python train.py --num_hidden_layers=22 --head_dim=64 --attn_scale=0.125 --bias="none" --init_std_qkv=0.0199 --init_std_up=0.0199 --max_grad_norm=1.0 --warmup_steps=200 --schedule="wsd"
MLP neurons of a small language model. Each row is named by its layer, matrix (gate and up: input weights; down: output weights) and neuron, and shows model dimensions 32-159. Each number is 128 + 32 x the weight over its row's rms, rounded and kept within 0 to 255. A neuron's up and down rows have the sign that makes its largest values positive.
After each neuron's rows, "raises" lists the tokens whose logits its output raises most directly, leaving later layers aside.

L17.gate430 [126  94 180 131 109 146 141  89 150  47 176 105  93  88 143 101 121  81 180 108 143 142 151 153  80  74 153 118 178 110 164 193 115 139 112  76 146 124 110  70  90 118 159 162 172  73 203 107  92 172 145 144  81  83 106  81 153 120 102 141 140 114 129 120 128 144  98 113 126 118 115  95 147 123 115 128 106 140 148 128 140  94 122 162 125 126 129 102 118 141 153  95 122 101 195 114 169  74 110 125 128 132 133 170 138 150 117 143  92 183 136  86 178 139 198  92 142 169 159 107 127 184 155 102 114 129 113 102]
L17.up430 [169 157 123 149  52 141 164 138 178 148 158 116 174 114 134 103 120 122 181 106 157 121 174  89 134 105 140 127  95 164 141  91 117 147 211 107 111 156 111 156 118 109 120 187 120  62 152 159  92 179 117 141 119 150 133 170 186 133 118  90 108 181  95  70 138 116 101 121  96 106  37 108 171  71 111 130 127  98 157 169 135 105 131  92 174 104 107  94 122  90 192 142 184 140 103 122 134 106 110 109 158 165 140  89  85 129 177 127 127 105 175 112 132 107 154  96 115  77 155  80 114 112 156 114 109 128  61 129]
L17.down430 [175 136 148 166 127 123 148 101 155 132  80 141  82 103 131 106 190 157  99 131 104 173 135 115 180 112 149 109  97  71 161 102 138 149 197 140 118 109 126  71 151  87 110 175  98 102 125 106  91 145 158 156 129 111 154 135 126 134 106 139 119 161 143 143 103  90  80 120 154 151  44 149 129 136 107 123 104 129  89 133 130 100 182 183  78 207 140 155 169 160 129 168 164 101  62  66 154  73 144 134 150 148 102 128  98 178  98 137 156 127 107 131  86 117  95  75 118 165  82 109 107  87 104 175  85 182 150  71]
raises: " \"", " “", " hard", " \"[", " result"

L16.gate578 [193 153 132  72 107  95 116 132  45  80 129 114 119 158 137 144  89 196 119  76 122 124 139  87 112 101 148  52 185 117 114 148 161 130 106  99 109 188 108  56 170 183 134 182 110 105 132 168  64 188 161  89  93 162  99 157 134  82  93 154 147 100 133  59 137 128 131  51 137 121 152 154 195 171 111 139 190 109 124 141 132  84 123 141 184 155 134 176 151 147  94 134 108 130 193  88 127 148 113 128  99  90 106 125 175  90 180 167  71 100  95 119 120 135 118 114  91 145  98  99 104 173 165 146 151  85 149 114]
L16.up578 [161 129 125 110 125 174  71 134 120 117  87  75  87 136  98 147 104 139 151 137  68 172 112 135 106 124 119 123 176 129 110  93  97 142 128 176 151  92 174 104 121 123  82 160 138 125 168 167 135 131 197 108  75 176 123 189 127 119 132  97 119  88  96 127 119 102 104 107 176 137 148 143  82 162  81  92  72  94  93  55 147 130 151 167 142  77 116 128  96 110 128 134 100 197 112 177  95  92 148 153 136 112  36 130 133 116 102 147 120 120 142 102  85 119 140  83 129  99 189 103 214 138 153 173 116 127 132 114]
L16.down578 [ 46 200 113  77 130 142  85 104 154 144 198 105 199 106 157 105 107 132  99  90 186 131 152 135 145 121  52 124 118 145 180 152 168 119  94  76 147 120 153 185  65 139 158  93 128 131  43 165 165 164 104 150 140 156 127 161 170 112 141 133 172 185 123 160 138 117 149 106 168 108 126 164 115 162 125 109 134  70 160 109 131  68 116  81 229 144 142 117 126 109 132 123 128  65 116 178  99 122 129 189 116 113  41 134 170 130  90 142 158  54 137  95 153  92 132 124 117 153 179 151 105 170  88 180 153 139 121 126]
raises: " whom", " any", " them", "ect", " these"

L16.gate304 [ 81 121 169 128 188 141 139 185 107 160 131 147 110  81  95 183 108  64 119 171 177 161 158  92 107 102 139 119 116 163 142 162 113 184 107 161 109 115 141 146 131 130 151 188 138 122  70 144 148 116 111 151 171 185 151 139  92 109 130  96 112 146 137 106 168 122 181 123 116 184 138  99 130 163 162 186 136 135 141 111 100 125  66 103 118 138 101  80 197 141 114  78  64 141 101 121 159 151 179 133 133 145 141 139 108 106 129 120 166 108  93 151  64 136 115 134 142 105 118  66 167  98  85 123 128 148 184 143]
L16.up304 [143 125 134  93 188 142 106 169 183  92 147  95 158 131  92 120 120 126 167 118 160 173  69 120 100 126 143 127  95 117  82  80 101 132 148  75 117 106  52 131 134 129 152 124 134 148 148 212 144 119 158 120 116  86 101 155 152 125 111  63  72 117 182 136 144 132 110  87  97 121 123 169  94 114 157 184 105 144 148 102 133 119 129  98 117 106 139 161 143 160  97 128 168 108 174  51  90 168 142 149 126 114  85 140 122  99 141 176 111  76  96 146  48 107 145 130 174 137 109 107 153 159  97  92 113 117 134 165]
L16.down304 [139 141 151 124 151  99  89 138  95 132  93 151 145 172  68 129  90  89 136 151 146 178 177  93  95 157  94 176 141 159 113 168 109 190 153 145 123  96 130 180  95 112 177 133 144  96 105 100 102 106 151  83 121 135 138 149 127 142 134 161 149 176 126 155 138 126 125 123 155 116  97 146  64 142 174 157 116 122 127 154 129 144 108 107 157 134 121 142 119 119 159 113 121 159 129 126 110 168  97  96 120 105  98 119  65 113 140 141 172 172 102 126 152 149  91 126 167 155 122  53 132  93 147 163 106  72 131 151]
raises: " century", " War", " era", "-century", " Age"

L17.gate1015 [150 158 146 156 127 152 122 167  79 156 113 152  85 126  66 133 146 100 114 135  85 142 162 132 137  99  98 153 114 175  91 136 116 132 105 118 140 117 142 156 176 185 110 174 113 162 147 162  59 122 123 122 172 110 164 138 121  90  85 148 134 159 150  56  75 125 100 173  99 160 230  82 160 144 123 136 107 165 106 120 165 167 149 134 113 127 128  93 120 116 140 176 121  88 164 110 126 147  97 150 113  44 183  63 100 125  93 157 102 115 149 120 134 142 121 161  97  89 122 125 117  71  96  80 172 142  62 112]
L17.up1015 [124 135 139 129 109 151  89  94 183 200 109  90  94 130 101 168 133 159 140 101 161 144 183 125 142  93 161 158 113  59 145  76 179 150 142 127 159 115 148 119 165 101 159 103  92 121 118 102 113 193 117 105 180  58 125 167  95 151 160 119 126 115  50  74 159 135  98 139  85 111 157 109 141 133 136 208 153 139 119 147 173 141 196 150 106 115 142  94 114 128 115 147 115 113 121 150  72 149  93  93 107 121 144  60  86 151  82 108 135 129 131 149  69 126  57 114 130 110 123 114 157 118 122 117 191 101 173 183]
L17.down1015 [110 142 155  84 107  95 138 149 119 126 136 114 105 151 101 113 121 134 111 126 127 121 109 128 199 106 100 125 100 184 136 147 135 104 104 144 112 133 111 115 141 135 149 118 139 104 171 145  64 144  70  87 157 121 132 143 109  86 115 101 135 131 125 111  58 142 138 142 109 182 170 123  86 175 111  66 129  97 147 133 175 119 180 124 150 123 133  78 116 185 146  98 138 107  92 170  61 186 109 105  91  89 161 134 118 166  77 179 107 113 157  77 138 146  85 128 117 125 123 147 135 126 156  93 126 124 124 154]
raises: "29", "30", "31", "26", "27"

L18.gate754 [205 124 117  99 108 167 211  82  97 171  88 133 157 135 146  46 115 154 136 113 179 110  93 198 148  76 115  97 133 143 125 104 109 112  63 152  85 203 158 132 106 159 133  89 130  68  95 154 147 103 133 105 182 131 138 109 120 130 151  15  69 179 120 125 102 143 103 103  87  98 150 117 136 123 188 127 191 106 129 130 145 104 143  94  89 139  99 163 112 119 150 150 155 115 117 105 134 110 144 110 139 159  97 154 155 147 115 101 111 177  93 120 135 120 112  92 197  60  92 131 129 100 127 129  88  88 115 166]
L18.up754 [125 126 123 152 168 195 181  94 124 150 120 140 109 139 165 125  92 153  71 127 162 102 157 153 121 161 138  98  80  77 123 149 152  83  44 146 139 142 160  79 107 101 119  74 134 177  95 102 161 108 176 114 164  88  58 107 179 113 111  81 103 186 147 106 110 109  95 119  71 119 148 127 155 145 125  98 131  80 128 142 155 117 168 106  90 126 142  99  78 141 160 223 158 169 144 167 139 112 162 106 131 134 132 138 159  22 161 128 108 146 107 154 114 153 196 116 163  90 118 150  65 150 136 105 151 171 140 143]
L18.down754 [147 109 155  46  84 168 113 195 139  77 143 128 183 132 170 122 121 114 158 114 138  40  77 123 151  61 127 151  91 180 152 149 120  70 112 149 161 156 138 120 130 184  90 164 200 131 153  96 157 168  90 139 149  57  67  79 158  78  86  87 127 129 116 129 147 147 111  92 112 115 115 126 141 103 123 130 191 140 175 126 129  96 128  87 137 136 157 143 133  52 131  76 192 172  98 122 163  80 207  87  98 171 101 168 134 145 164 131 109 174 106 161 178 159 168 119 132 146 138 121 107 177 127 178 146  60 107 117]
raises: ".:", " -", ".", "erson", ":"

L6.gate1078 [ 68 183  68 136  95 195 136 148 146 119 166 145 207  74 154 161 180 157 172 117 126 116  69 112 160 112 114 174 104 128 131 141 171 137 113 135 154  90  91 115 107  79 187 163 147 139 111  66  90 154 144  62 137 112  93 157 100  90 138 114 141 110 118 143  72 125  67 126 137 206 146 126 121 128 130 106 148 145 133 118  80 152 105 116 128  88 192  85  68 133 116 111 147 118  94 148  60 105 113 106 153 122 186 114 125 203 106  99 103 173 118 136 117 111 209 141 170 135 118 123 152 183 206 116  90 154 114 151]
L6.up1078 [ 84  78 110 165 193  83 106 155 135 129 127 116 146 136 125  99 162 120 154 109 191 112 160 129 162  69  98 109 154 161 140 134 175 158 112 126  79 132  79 155 101 150 102 107 190 151 152 135 147 136 104 119  92  93 113 115 139 123 154 112 109 187 150  84 136  99  75 124 130  86 164 106 108 112 112 116 154 159 171 136 136 123 110  99 114 134 105 185  96  99 184 123 142 119  96 116  59 146 101 135 125 123  90 114 104  92  78 104 109 168 121 107 118  78  70 122 167  91 177 131  99 155 148 156 107  90 129 126]
L6.down1078 [121 167 103  95 171 115 135 126 188 120 124  82 117  50 111 156 145  86 202  89  99  73 109  87 115 182  90 169  47 169 155 146 183 166 157  99 108 137 126 153 113 111 195 124 121 130  80 111 149 108 139 141 121  97 163 146 129 107 123  85 190 123 140  71  97 122 118 186 103 127 174  92 147 138  91 181 141 109  83 176  50 174 137 100 114 110 158 125 128  81 186  71 101 131 122 123  37 156 205  46 138 133 154 142 114 145  97 180  56 143 101  81 113 179 127 104 142 138 117 138 170 147 197  97  75 108 119  96]
raises: "ities", "ct", "and", "am", "ity"

L18.gate609 [170 129 136 122 123 187 122 101 108 189  95 180 107 205  70 128 137 158 107  85 149 154 201 128 107  99 153 172 138 124 106 144 133 130 131  89  72 155 145 131 176 132 103 101 114 148 155 134 122 156 113 149 144  84 135  88 128 207 136  88 115 119 122 165 114 135 136 183 111 202  98 168 162 157 148  52 122 198 138 149 140 163 142 162  52 165 117 186  97 107 118 100 106  92 110  67 142  88 182 148 123 127 150 125 133 158  83 131 128  74 154 134  99 104  90  49  74 143 156 190 192 150  71  92 158  98 127 161]
L18.up609 [147 114 125 136 107 168 155  69 157 115 104 151 175 169 129 117 183 164 148 127 114 123 186  91  38 117  82 130 127  72 173 181 119 135 169 113 160  84 108 130 145 153 142 106 162 135 152 118 129 135 134 170 187 142 146 167 148 136 124 132 116  78 185 126 120 163  87 138 104 179 176 138 119 160 109  92 129 124 143 132 181 186 108 157 116 126 159 110 133 121 118 100 143 127 169 127 114  69 134 104 114 131  94 153 151 134 182  93 118 149 111 147  71 118 109  92 122 126 143 173 173 115 116 129 182 141 148 166]
L18.down609 [ 87  93 119  57  48 161 109 143 176 137 128 148 153 172  45  98 102  91 137 121 129 102 119 144 167  56 133 127 158 130 145 162  51  82 153 141  97  71 104  88 168 157 125 124 112 144 139  68 152 160 174 175 155  90 123 148 155  92 135  99  93 143 100 171  84 133  81 121 168 172 146 151 101 145 122 129 114 147 152 100 150 145 166 103  73  92 127 139 111  99 145 152  89 164 141 114 194 121 102 136 157 173 112 142 120  80 114 148 173 135 175 148 101  91 118 115 148 160 108 175 181 116 119 163 148 163 109 122]
raises: "ebo", "ec", "down", "em", "ew"

L13.gate205 [ 52 111 116 159 143 123 149 122  63 125 150 132  90  97 128 117 128 120 168  64 123 128 110 130 145 143 153 153 137 121 109 129 157 121 116 171 125 109 199 164 148 159 121 119  98 139 135 145  53  92 138 212 104 143 107 132 154 115 123 119 167 165 145 144 138 101  96 162 128 118 121 154  63 133 109 119 154  93 129 114  79 188 197  84 103  70 132 161 140 116 162 155 142  80 144 144 138 144 140 106 169 102 106  87 133 168  98 117  92 147 152  54 144 143 207 114 107 162 157 106 103 172 101  93  93  71 109 141]
L13.up205 [ 70  98  76 144 134 148  90  99 123 121 172 157 108  71 157  72 104 118  88 134 121 122 146 155 133 111 179 142  47 143 128 170 128 117 127 111 139 144 151 186 162  72 167 148 113 131 103 160 131 130 113 147 109 178 130 117 161 100 168  70  87 177 102  98 131 124  83 117 144  54 174 162 116 114 156 162 164 163 131 125 100 103 151  76 129 158 165 152 157 110 162 118  71 116 123 170 114 135 173 125  99 136 100 116 149 113 124 129 138 134 110 115 137 135 178  90 134 117 125  60 117 178 110 146 127  71 113 127]
L13.down205 [135 113 131  85 145 133  99 123 122 121 100 115  68 104 112  63 146 145 174 101 119 174  83 152 120 142 170 158 130 151  84 135 160 151 144 135 161 166 171 156 162  79 109 146 137 122 201 146 138 137 136 184 176 144  99  87  85 139 110  76 148 154 160 103  97 118  83 116 173  82 144 120 166 157 131 153 138  48 183 128  63 105 116  75 164  98 173 117 132 121 143 121  55  56 148 144  92 138 140 146 143  38 150  74 164  85  55 149 169 159 145 145 104 163 180 149 127 143 153 112  88 136 136 122  91  69 128 149]
raises: ".,", ".)\n\n", ".", ".g", ".e"

L16.gate1207 [221 110 145 107 112 151 156 112  55 122 123 188 142  76 159 157 124 170 126 110  95 117 176  56 140 135 124 121  99 132 128 139  97  93 111 154  85 165 172 178 126 111 125  84 129 162 115 163 155  91 138 171 110 143 180 153 152 132 105 118  79 162 104 153  96 160 135 199 110 173 121 105  61 131 171 130 102 170  58 100 164 115 119 122 142 130 137 131  97 163 149 106 105  82 168 129 156 132 108 103 146 159 122  83 129 120 119 116 142  91 151 148 108 117 128 139 124 101 171 134 190 181 218  84 103 142  92 101]
L16.up1207 [137 128 118 141 189 164 161 135  97 154 106 133 200 114 133  96 108 141 123 123 143  75  95  84  97 153 146  82 128 114  97 152 123  94 138 112  88  95 172 124 172 131 158 161  86  66 145 130 198 221 183 180 160  94 143 158  73  70 169  72 116 191 131  95 126 105 143 119 149 142 117 139  83 172  88 102 109 147  43 126 189 127 193 110 180 147 148  68 139 148 153 165 141  82 116 109 119 166 105 112 149  73 120  99 130 168 106 123 118  71 150  97 123 149 143  78 189 136 104 110 146 168  71 150 149 102 123  78]
L16.down1207 [152 109 142 182 148 107 152 130 135 181 145  80 146 119  87 131 133 120 133 114 105 100 134 160 121 132 150 188 114 109  77 141 129 144 126 140 139 177 129  75  79  97 184 119 117 141  98 124 106  82 190 166 152  67  85 117 112 144  90 129 130 103 137 138 135  72 216 109  86 107 115 107 121 167 140  94 106 158 138  90 145 119 188 128 102 183 111 172 179 155 143 145 158 147 119  97  75 152 108 127 169 151 134 116  68  96 100 145  95 175 131 153 120 109  98 124 139 108 123 117 181 158 128 133 134 125 119 162]
raises: "ep", "ely", "hn", "om", "ous"

L14.gate593 [165  97 126 127 154 126 215  96 139 132 137 174  90 203 171 110 110 134 128 188 179 142 147 112 100 112 151 163 143 145 105 153 145  95 170 175 123 150 125  83 112  98 147  97 146 108 137 184 110 195 149  93 118  80 105 175 206 138 117 120  98  68 126 133 164 191  76 104 160 224 130 130 138  93  95 139 119 111 132 122 120 144 136  96  95 179 137 155 149 120  83 137 224 142 115 174 168 127 129 126 178  76  94 110 132  76 157  79 108 137  95 109 155  93  70 209  99 134 143 115 156 126 114  68 139 149  93 105]
L14.up593 [107 178  74  67 211 135 155 105  81 187 145 151  94 194 118 122 124 189 152 175 148 106 140 129 124 108 141 187 135  79 132 130  61  50 117 108 103 125  88  89 189 186  59 149 111 120 104 129 210 163 139  75 190  41 144 166 122 126 147 127  63 124 114 141 103 131 144 174 112 188 133 152 149  79 150 108 147 169  97  69 128 169 104 137 152  65  66 122 142 144 142 152 100  88 146  79 134 116 145 118 171 114 103 169  83 106  95 155 149 141 158 163  99 113  92 137 120 163 131 113  99 139 100 111 163 133 117 136]
L14.down593 [102  46  94  85 167 124 152 121 127 134 173 181  86 196  96 166  83 107 153 141 153 114 111 199  84  66 112  75 154 133 168 127 143 105 151  85 131 129 129 183 154 122 116 141 149  81 142 146 105 182 153  99 151  83 120 125  93 195 116 158 125 147 150 196  99 146 129 149  82 135 134 125 126 182 144 141 145 164 141 172 169 120 102 123 147 170 140 169 134 119 104 101 135 163 127  60 130 132 159 122 161  91 108 132 134  83 121 157 161 168 134 147 143 109  83 147  86 129 131 127 156 154 167  55 151  98 154 180]
raises: "s", "overs", "co", "lines", "oys"

L16.gate684 [109 204 204 152 105 158 163  84  83  79 159 147 128 203 122 137 167 137 109  85  96 158 144 190 140 191 146 155 111 130 103 115 111 134 157 177  95 212 145 144 112  74 143 117 111  96 155 106 115 112 168  84 119 105 175  73 146 150 111 126 163 140  84 124 135 131  62 109 139 118 170  59  99 185  49 157 129 155 117  90  95 127 122  86 115 117  97  90 109  91 115 183 169 123 157 155 141 110 144 137 141  80 121  97 117 111 140 135 156 138 134 148 139 101  94 159  99 114 130 113 144 160 144 135 123 113 107 158]
L16.up684 [ 72 217 157  82 146 161 171 129  96  90 123 158 134  71 177 163 113 128 122 106  99 149 110 105 145 133 108 123 113 115 114 107 109 106 159  93 114 155 142 150 159 130 144  76 148 117  49 135 181 148  85 153 156 128 133 143 111 125  91 142 143 107 112 154 196 169 123 133 117 191 221  83 102 146 114 132 127 153  85 158  76  86 102  98 127 121  86 153 125 116  69 171 170 144 154  72  64 122 128 129 184 145 167 156  95 149 136 139 128 107  79  94 161 155 167 165 179 138 113  89  99  89 132 105 149 133 130 166]
L16.down684 [ 76 116 139 115 108 168 134  83 103 135 109 106 121 191  91 114 138 127  84  96 131 121  90 171 168 198 139 120 115 118 161 131  90 110  61 109  87 116 145 131 112 151  51  98  82 138 186 120 139 170 125 115 149 140 144 173 126 130  88  85 206 166 129 136 153  98 100 135 106 123 165 131  98 168 118  86 146 117 158 123 116  64 147 151  92 167  97 113 167 130 166 138 129 147 145 110 136 123 133 161 156 145 104 103 152 142  92 137 146 100 106 175 115 161 101 135  99 131 124  68 100 197 107 126 149 151  77 122]
raises: "ower", "ex", "ion", "ess", "ucky"

L14.gate408 [104 154 111 157 151 112 108 141 139 104  83  85 135  66 175 166 138 115 153 187 179 122 139 182 104 103  64 124 111 137 101 123 168 163 137 146  66 129 183 165 115 126  57 130 121 123 160 140 114 116 162  79 131 160 103 150 147  73 117 127 154 140  98 162  97  92 157 115 173  68 179  35 111 102 103 120  48  92  77  69 121 192  93 128 135 159 128 150  80 158 103 129 179 145  80  66  99 146  97  94 123 139 150  94 115 131 155 152 179  69 212 174 156 128 105 108 152  98  99 140 153 124 136 131  88 127  77 149]
L14.up408 [172 157  95 144 165 123 106 179 180 159  76 131 127 136 155 163 113 116 160 133 143 118 159 190 110 117  67  86  94 131 111 147 163 113 138 134  87 123 213 139 112 105  71 117 132 158 129 190 119 107  91 156 146 159 100 102  90 177 140 199 131 132 133  93 115 113  68 126 137 147 136  94 115 142  90 105  87  85  75  72 125 130 118 152  94 146 134 116 104 166  91 133 146  86 112 159 142 153 135 137 140 142 154 145 151 124 146 119 109  54 174 157  86 128 115 147 143 165  84  98 119  91 194 123 164 155 135 178]
L14.down408 [ 80 134 134 120 130 150  28 168 156 128  78 102 192 153 206 131 120 126  88 147 150 140 123 151 120 101  81 149 109 117 176 164 156  67 124  94  83 113 116 135 144  67 164 105 104 161 131 132 133  76 164 124 108 110 138 139  65 120 147 179 132 140 106 186 117 130 130  88 135  63 177  82 122 110 109 144  90  77 117 150 159  94 160 116 116 122 146 105 162 129 151 124 156 148  64 105 132 162 126 143 116 156 124 125 168 128 119 119 103 102 103 174 146  35 107 122 155 147  75 100 102 101 117 144 148 126 114 157]
raises: " to", " To", "To", "ferences", " seriously"

L18.gate715 [ 91 146 126 132 150 113 129 155  91 128 212 121 203 120  87 109 145 157 139  71  85 138 167  83 146 108  98 136  77  94 124 149 127 171 158 133 137 182 110 108  90 139  97 111 144 108 139 180 108 179 133 116 150 104 148 141 114 133 146 157 116 141 173 115 124 226 120 181 108 145 121  93 118  62  81 119  56  95  92 142  99 139 151  86 100 175 161 181 161  90  93  63 146 146 185 117 126 118 152 129 178 164 153 143 137 145 113 113 148 111 122  95 100 157 152 151 107  92 101 169 140  86 153 113  65 221 124 157]
L18.up715 [ 92 197 176 187 102 128 205 130 133 153 169 112 131  91 161 110 144 164 149 136 119 135 159  98 174 154  95 171  69 106 123 166 167 105 120 167 112 128 120 127  99 133 168 108 121 108 146  60 170  96 122  74 105  90 152 106 135 131 130 181 140 158  92 132 109 159 111 183  92 146 190  82 150 154 197  87 161 175 117 142 102 138 104  51 140 141 152 142 148  68 127 111 121 134 136 149 139 123  90 128 141 140 140 107 151 164 169 166 148 102 134 153 144 136  72 160 116 122 123 129  88 152 164  79 162 100 125 190]
L18.down715 [167 122  82  94 139 133 116  90 153 183 195 168 131  68 151 183 175 146 136 106 153 147 162 130 161 108 101 109  93 119 102 114 100 127 123 171 149 128 108 184 157 144  66  63 182 100 179 132  99 143 156 117 115  73 110  94 116 166 141 179 153 145  88 127 147 102 114 187 115 168 110 129 153 143 127 144 111 140 164 128 116 115 127  76  44 128 120 198 131  94 144 130 137 106  74 141 105 143 140  82 192 141 135 125 115 141 154 119 109  86 163 160  92 118 144  83 111 116 104 107  74 164 136 113 115 121 111 123]
raises: "ht", "ike", "uts", "uses", "iner"

L18.gate178 [ 81 163 139  91 120 130 137  95 102 131  90 101 157 150 126 104  52 151 149 131 127 139 107 152 186 114 131 175 100 133  71 143 133 125 112 126  93  70 118 127 103 136 188  97 192 105 109 117 153 160 109  75 147 163 130  78  80 152 120 119 123 174  93 129 127  97 115 107 123 137 142 143  73 119 133 114 128  80 136  89 175  87 170 117 113 161 132  88 105 146 150 105  98 170  67 183  73 122 125 100 137 158 131 132 139 100 125 132 162  90 113 173 127 139 143  90 145 101 129 139 170 202 143 173 140  82  74 158]
L18.up178 [ 87 133 105 137 125 114 179 156 107 152  70 110 115 113 149 128 109 122  57 126 177 169 138 173  95 141 128 149 131 108 130 137 158  77 155 113  98 148 192 119 103 129 103 104 156  97 130 111 133  95  90 134 146 140  76  82 101  69  98 110  84 128 133 110 143 107  87 107  79 159 173 100 126 120 136 122 131 106  98  89 171 142 180 162 121  93 156  69  89 158 127  90  45 131  78 200 116 149  60 180 127 120 110 158 121 104 148  93 159  84  94 118 112 117 135 142 110  76 114 143 148  57 169 142 122 161 196  99]
L18.down178 [116  97 104 129 110 137 118 133  99 109 143 126 167 160 139 176 130 132  96 136  87 171 146 175 139 135 135 135 150 109  95 147 135 157 124 123  97  94 160 171 136 154 140  98 100 130 156 176 188  62 181 159 153  81  78 146  95 113 100  84 203 134 137 172  62  95 135 167  90 162  75 189 146 127 106 163 102 127 125  84 173 177 148 108 136 183 124 121 184 133 103 134 120 135 143  75 126 122 143 111 151 120 147 124  97 175 201 138 212  82 141 178  72 158 132 109 143  90 113 123 152 171 193 110 166 111 118 100]
raises: " with", "with", " With", "ym", "side"